MLP neurons of a small language model. Each row is named by its layer, matrix (gate and up: input weights; down: output weights) and neuron, and shows model dimensions 96-191. Each number is 128 + 32 x the weight over its row's rms, rounded and kept within 0 to 255. Numbers have three digits each. A neuron's up and down rows have the sign that makes its largest values positive.
After each neuron's rows, "fires after" lists the tokens most often just before its 100 highest values on Wikipedia text that the model never trained on.

L4.gate147:188086123117206133123132119173184167118183155141103081064085071149101146112071155148127132155107110128108151161115126145134108084102171143118151118102091156089082157155158112086126179099171157169082099118063093144175156165173110091102050094119175121088109134136099159085144116124110164150
L4.up147:139124098185129108165125123102183168084137188093121111113154112130088137136161151210102203134135067097101112162112145073142096132097124150080114127138195142142127154174152086114110155146160141127180197128176087160144102139152126092128118163077099131079125125099117156113181110126147117142
L4.down147:164128065144141123173108121106143151130073178088132096136101122154106179112162143112207103117242164143161177164147133113113080127094061098102125118152078169168097108142114115150107143165167095162136158123174126102226080096096112119107158131119166149101102113125117101148083145113151109129
fires after: " ", " B", " S", " P", "S"

L6.gate728:131090179121169159153098168123107143168103125151162131153124057152119126146142090089145154146101150130191087101109092127100154150107116150127134128112135105114128129171111088139051124134181127067089097119134047175083076171073091079156155133151187084119116181156139127157157139164115123116
L6.up728:139105121135176102107072154140169111148185172146191182106117118173116110137062127138131130187188132132085163124087097134156190161162073156168125146139093153107080082163131121126114167128097123121136184167103120133094092117066179135097189108137147165179096106093149139169090166115128119100
L6.down728:106143146123107104111020197159198171107094199091163152123123130136098152138093159140096147175153122122090117130104116156133136112142124166112108120133080142078168142107147186150103121091193193144101145142189190140086109098123084117158126177029172099168143113093153103105104125085067141136
fires after: " in", "-", " In", "In"

L6.gate498:047119109144132156155173138136057140062136154089134150043181124143145132202133141150104151133114137097095087121115125084141116172137138136084136095095154140073081165121158131124144115072064132089156117118092118096102150140151117125150119131182101125140083169180143125149120169096132088090
L6.up498:142145165128070114128116117103113120092129102133141112144172137119148136156104175140118195089104067053171134151140159138113173086074135117119130118085110095066133155100121119142126150195090140122095120092158167111145108171163100164156146206061182074043167087078118096182116095091108113172
L6.down498:096102170110155122159195155100078123084131101107123133156125086140174132181130167116141127146162140105148105094125104094137123132096169177156168079097073168121113097105081165101185127097061172163107140076087125103068143115144076180180105128117145163084113124103108129102129132079133144175
fires after: " b", " St", " B", " c", "-b"

L6.gate767:087125142124126122148158036197113129073160142133120129104047080194144147108105094186114096165123071098139068124138073116143149144171121127145091064160110104119116124073122112148194159079101072090154124120086145147146144077144101118171148170130134148147118100124084124122139135189136107134
L6.up767:107196092095128078143052075174121118111118153086095133111111096136100066191138113142107141141119117094126065146096139161142157144178177188132156161144099120172194125124159122133149160118136129168127132191095123127130153116114119164098142127209100083149140095091149112107124144111092120074
L6.down767:058195158146143214090106097173104153086123184117129149145141095138142106138174093129186068136087163164202034143135123080145119184180130119129129114158113147127126111179117110098097084170159181091100092167083125165132141098161109149206182110149127115108123147128072128127147127104118149109
fires after: " d", " D", " cl", "D", " the"

L4.gate73:163127115116138126124150117143132133185096156141144213123133121144142138120114148148162198158172169111154102128128092131118148117087174055198091080209144158159112120112133114050122131139153108119114133100093106110161164141037118122137164107136167099112114142147073096155140085149139130122
L4.up73:070134147112142138159156119158136092137092151083131157134141095182143132098152156083131120111132136081117183148123177094166131060046142092101118107112110111181104153150123128133122139156111124033126178101169098116087113106109080157100132136115172150126117158118091118123148096085176093118
L4.down73:173204078141121106093167180175158089132163123134132159103124141173140118127114112190112136122101145166151118111117084101135112066128170062151144116163122157143055079125134088162098072157153103086205069122115134114145142090130070096092168145126124139211080132166117170092128118185128162127
fires after: " in", " on", "In", " from", " with"

L6.gate550:111131142115191117138181127132126134181115136158128127145149127186097166168120084143176119120103102131123087134115087131120134185126162126120130170120172151173167083133091103202150138099119080123085087155136050106124139104114175130100069099129075156109148147140089168062169065147109110106
L6.up550:122076183139144151061134182144143149179063150176148102115190072060114127154096103085160176083135152157061082136134143162178170154183114111126081138167154119132116140141123096108102140152057108096113094105131088161143143105086124114158108157070131118136102162128154147109157088171052080144
L6.down550:151178110082118113161101133110170104125155121163111136081157130113128081158098128140177090155132111086141115174147149161060129100181123153132178100105129076109132144111108153116138103071079107126088141143073115148103161120167134185081088125108069068115197179126182075137086139164126112136
fires after: " the", " The", "The"

L6.gate5:148199090125137148147112120064162131038068118151106110127136113196204130130131195131084133098115124203111099067149132119120154162128074123100123137090116149139163167131148131152178115187161178095172127152105118148099048115104071113132071119068114112117126101150129161154174152121104149172
L6.up5:124148108115157136138186140090083165110100147077165146144149151111152136156106135073205160097145154121195146112100142112088048146062079127110091131133167107078157100150122099155154145163096093132114149120117104075131063080112127061139085058140174142151165115124104127100176182108146121176
L6.down5:170099115133084158145084134111071086077144154064089123238116143146134079158144134143135137087129127135127053154159125160131175139126149118091160109157112182146048122083153126103146207143147168181143082171114074160147069162077123114102155138097140075164205081145157149216172104151123139061
fires after: " S", " s", " res", "S", " st", " (t"

L6.gate292:122140148139099127124138102133111132181158113183174136158152137140138163084136119190123125195091063142167064071145118097174129163164106128150169148179114085102152147175103093139121089101177159131149043091164112125109097155147144140108106154049124133132066123116141130116112131129143159171
L6.up292:113149134102110073139097117039072137124127146152101149191099142210168190148131089169124120080103113118123130175102142068129133098151088141138135169108113062172141169148133108174146097177126090153145095139110129179118121162103146125129153123073190166183167157155180115110139138100057081125
L6.down292:127115133115159112137149136123138128118132091087118140102108107150129115203112156152182154095129119147137149140154089116077102174116235186156154146121157136135121147127121141098154107151092137082129137156096093119145160118092070082114202147137058129168155049076160120108094060060170115141
fires after: " the", " first", " only"

L6.gate998:147132169089164110116162139187171124112103084099146084127172093125172144121073112104161150148161126162070127124144122154147114128096129102141119177184184097121121163181144175140142144094105047180143108143127147101087126126085115088128151161127126091128093102115168146084184087114148106102
L6.up998:137125137104109089082166118070103172158036083183181135101123113137200145114122121152098130106131123103081130041133123084155130110140121144144148101152168144133090165114102167147105115180140078124162149111089136107118178150132116191127130133145179166133125086130162123196113102163200152188
L6.down998:148106098133164152083174146159135190082081134166188121140186131106107185047170171077116112091118118092109056118111171136148077104111093135134128126095156135117170117155176156070112130076136140152171161145113059153150175130178181139166118103111127163096107125141157134034128135144100141129
fires after: " on", " On", "On"

L6.gate522:102121152081085142129130128160140163145082102129174141144053133142103180145112188130088141134126044119092133043145169159168159124153166119168179098159124179123143081130139131064120114136115158112130108118202106128104168106091088077184105147089108177141097138069140151118136140109145118105
L6.up522:122124134140126162188135140128163130131164113102123119140163081106121138130133139123111135146142111134112156129165172196089142121153153076150170142143187101120179141147095110082078097098136072066200081137078095141083145116154109130165128154137154137176076103165132083159145095067138190150
L6.down522:085155116096153186097129152113184164127142140128087127143154143132125121126125153163183099106099119113146127212195079104142106127118109062138131132136138093116131103104074142164143155162146083141078177095130088161150108114108091139117178198171072172122133102110195161115094117080180230142
fires after: " +", " |", " −", " -", " were"

L6.gate981:108188156082101114110127132070076147140114223174087106164118100126159147089149110105091125140151139081115115122154144171132023134103128164102168140137130106165140148056107163141118083071124074120163110118168178089127095102088159108116070139157121160186173156147119081117130132143103138123
L6.up981:155171080163171152120164137153164115051124152095090129135067104195133129106135175205129092077130163142127058092153133083173137102139123142152152122099065110169136159100135086132147193157059205165087090127155125092146142187163123107135147128098144101135154108116132132108111160210172145135
L6.down981:137103191145104123119143162187205148105148146141111204126081123091184135121139126147112134116148125096115136133086147144140118178132120184095129149133086082109148128053097145113175129109147130123078109104165126121133114141111130106162073145087161065146152132130163148132099130061141140126
fires after: " |", " 10", " Total:"

L6.gate900:151138070210132140101097170147115188139094117141138124064134091138141117116110139160098158126057134128121086105147094107127124135126123133147133169207151051102139149125156117124144088176150147070162144133135170136122146166119157173162160124065079170148126112108127159093093066092160133154
L6.up900:154181149123112140101137113155096117130105148131120138095133152120118102141074141081165159132095113073159139115146060125161125134178120163135152159119092150113209078147147134124133110173134101125131115140142114142082150162162121105099103117086152133136155064094118174158099100097158163111
L6.down900:076130179125093132110098128117120115094091145116128038115090094086151101108140090112084148137185149128099187094095116091155136152103134139145142116088131167162097117092160133222118157133137127099103140160065099167123124076132177158103170136174104081151114211107165100151105140142151138111
fires after: " the", "'s", " his", " her", " The"

L6.gate188:128123108138169117133103126123129108106105173195150098092104156161157185179119139150158168112117165106162062147115126150125127102085169129084159137157120107140045168147169143104139146167110099133109149213102130159119129104166135127151189113109122169124111104170140129111092135176158092153
L6.up188:126162080078162118152100138112166159109106146129140091136134127151153135153130157119157129113096158110119100148074125120101159155095124189100140103133157084099180161114202154106148189128115095157179109176137088127103195152193130059166136131127082149093150070173031105095123175174196126129
L6.down188:132126098016151118075220096096135198109168135149139129144173168103156102112115135132161145075158202175032057114133134166138142102074137141117140101095175070144159123130109109169121125106111132199143095137136083122183166130146110168139172105105139078143159086080172115104125119156127113137
fires after: " |", " on", " 0", " On", "On", " 1"

L6.gate628:157119154100183153112165138134105137126124190147130161110150116154124100169077101151116087144110143131058091152143051150224163182133110100116176116174134103197136092057183171172162089128098134098157115109137078116142155076156162122150181092094162133075167109152121179085181079136108056084
L6.up628:167135147177116118129087108147144178130153113097124108085122098090143133157123142117129087152148079088046089145154175142118124089157107080113137146137176090123094076043162128144158084099128117124139176126158166142154164147138125062167137172119148115049107138124108107116165104137119088128
L6.down628:135175094164140130097215119099171148148116111126181151153134145099125105095129113183128162080143097143140114156130120116119127146095081114122105148114128131106117153142154124171148073208103130175137108118075086181130140139082163122169069092149123115132155124185119209160091129117171126172
fires after: " |", " \"I", " Y"

L4.gate790:122117162120187148162126117084184114140110096205176157164119143144135128120151108134106119108083154117111091132149125151157147133118106066141098027111129134130112117132143114101146132152118126092075107166129185170097101116115128099157167140119100196123176146171093159076102094071126120144
L4.up790:172117127088144090100194127115158068128123114150103167162133132094077121129152123140119154140140221102144182102094091066148111161151153157148121123134119116144063081112164127231079129115067113142079159098092097134181119179092121109126179138120133095132111117148163136072128067164134133132
L4.down790:116201177114063111069163060113126111067105141181099133067150126129171077141171162165154136051097114148113152127198066171142097116100180132149148157135154158124115167090169169117123121139093092114160141117151113117104190168130140102073166059135086209130069088174127147164099149171115126150
fires after: " the", " in", " c.", "In", " March"

L4.gate142:102127152098179105157170141134151139130127098126122083064126111149135192113099163160164147114065126160055099145103130109130170113148129146191167173160107041111140126154110147101123132171119088138070181154144110128166129122124155115072136088054185063123157162143116163125136062115187094114
L4.up142:125121101061141139118141120109084089130143171139156081125141147167174088121099137149111085073196193184156063126102104126148197074161111147125189170081107080107103111147124095115087099096073173131119121124156129093134144118126101138074129129142122082164111123071141115119125117081186219167
L4.down142:109119153151138193140145095111120169053149107088171109137122155106187122169116153123121140123102101092098125141133190161088102124120090162121090157142083173115103164127106150139159125135162116079112120215182153103131169174126197137119161152136148112064086068161148130051123123092081115140
fires after: " |", " the", " The"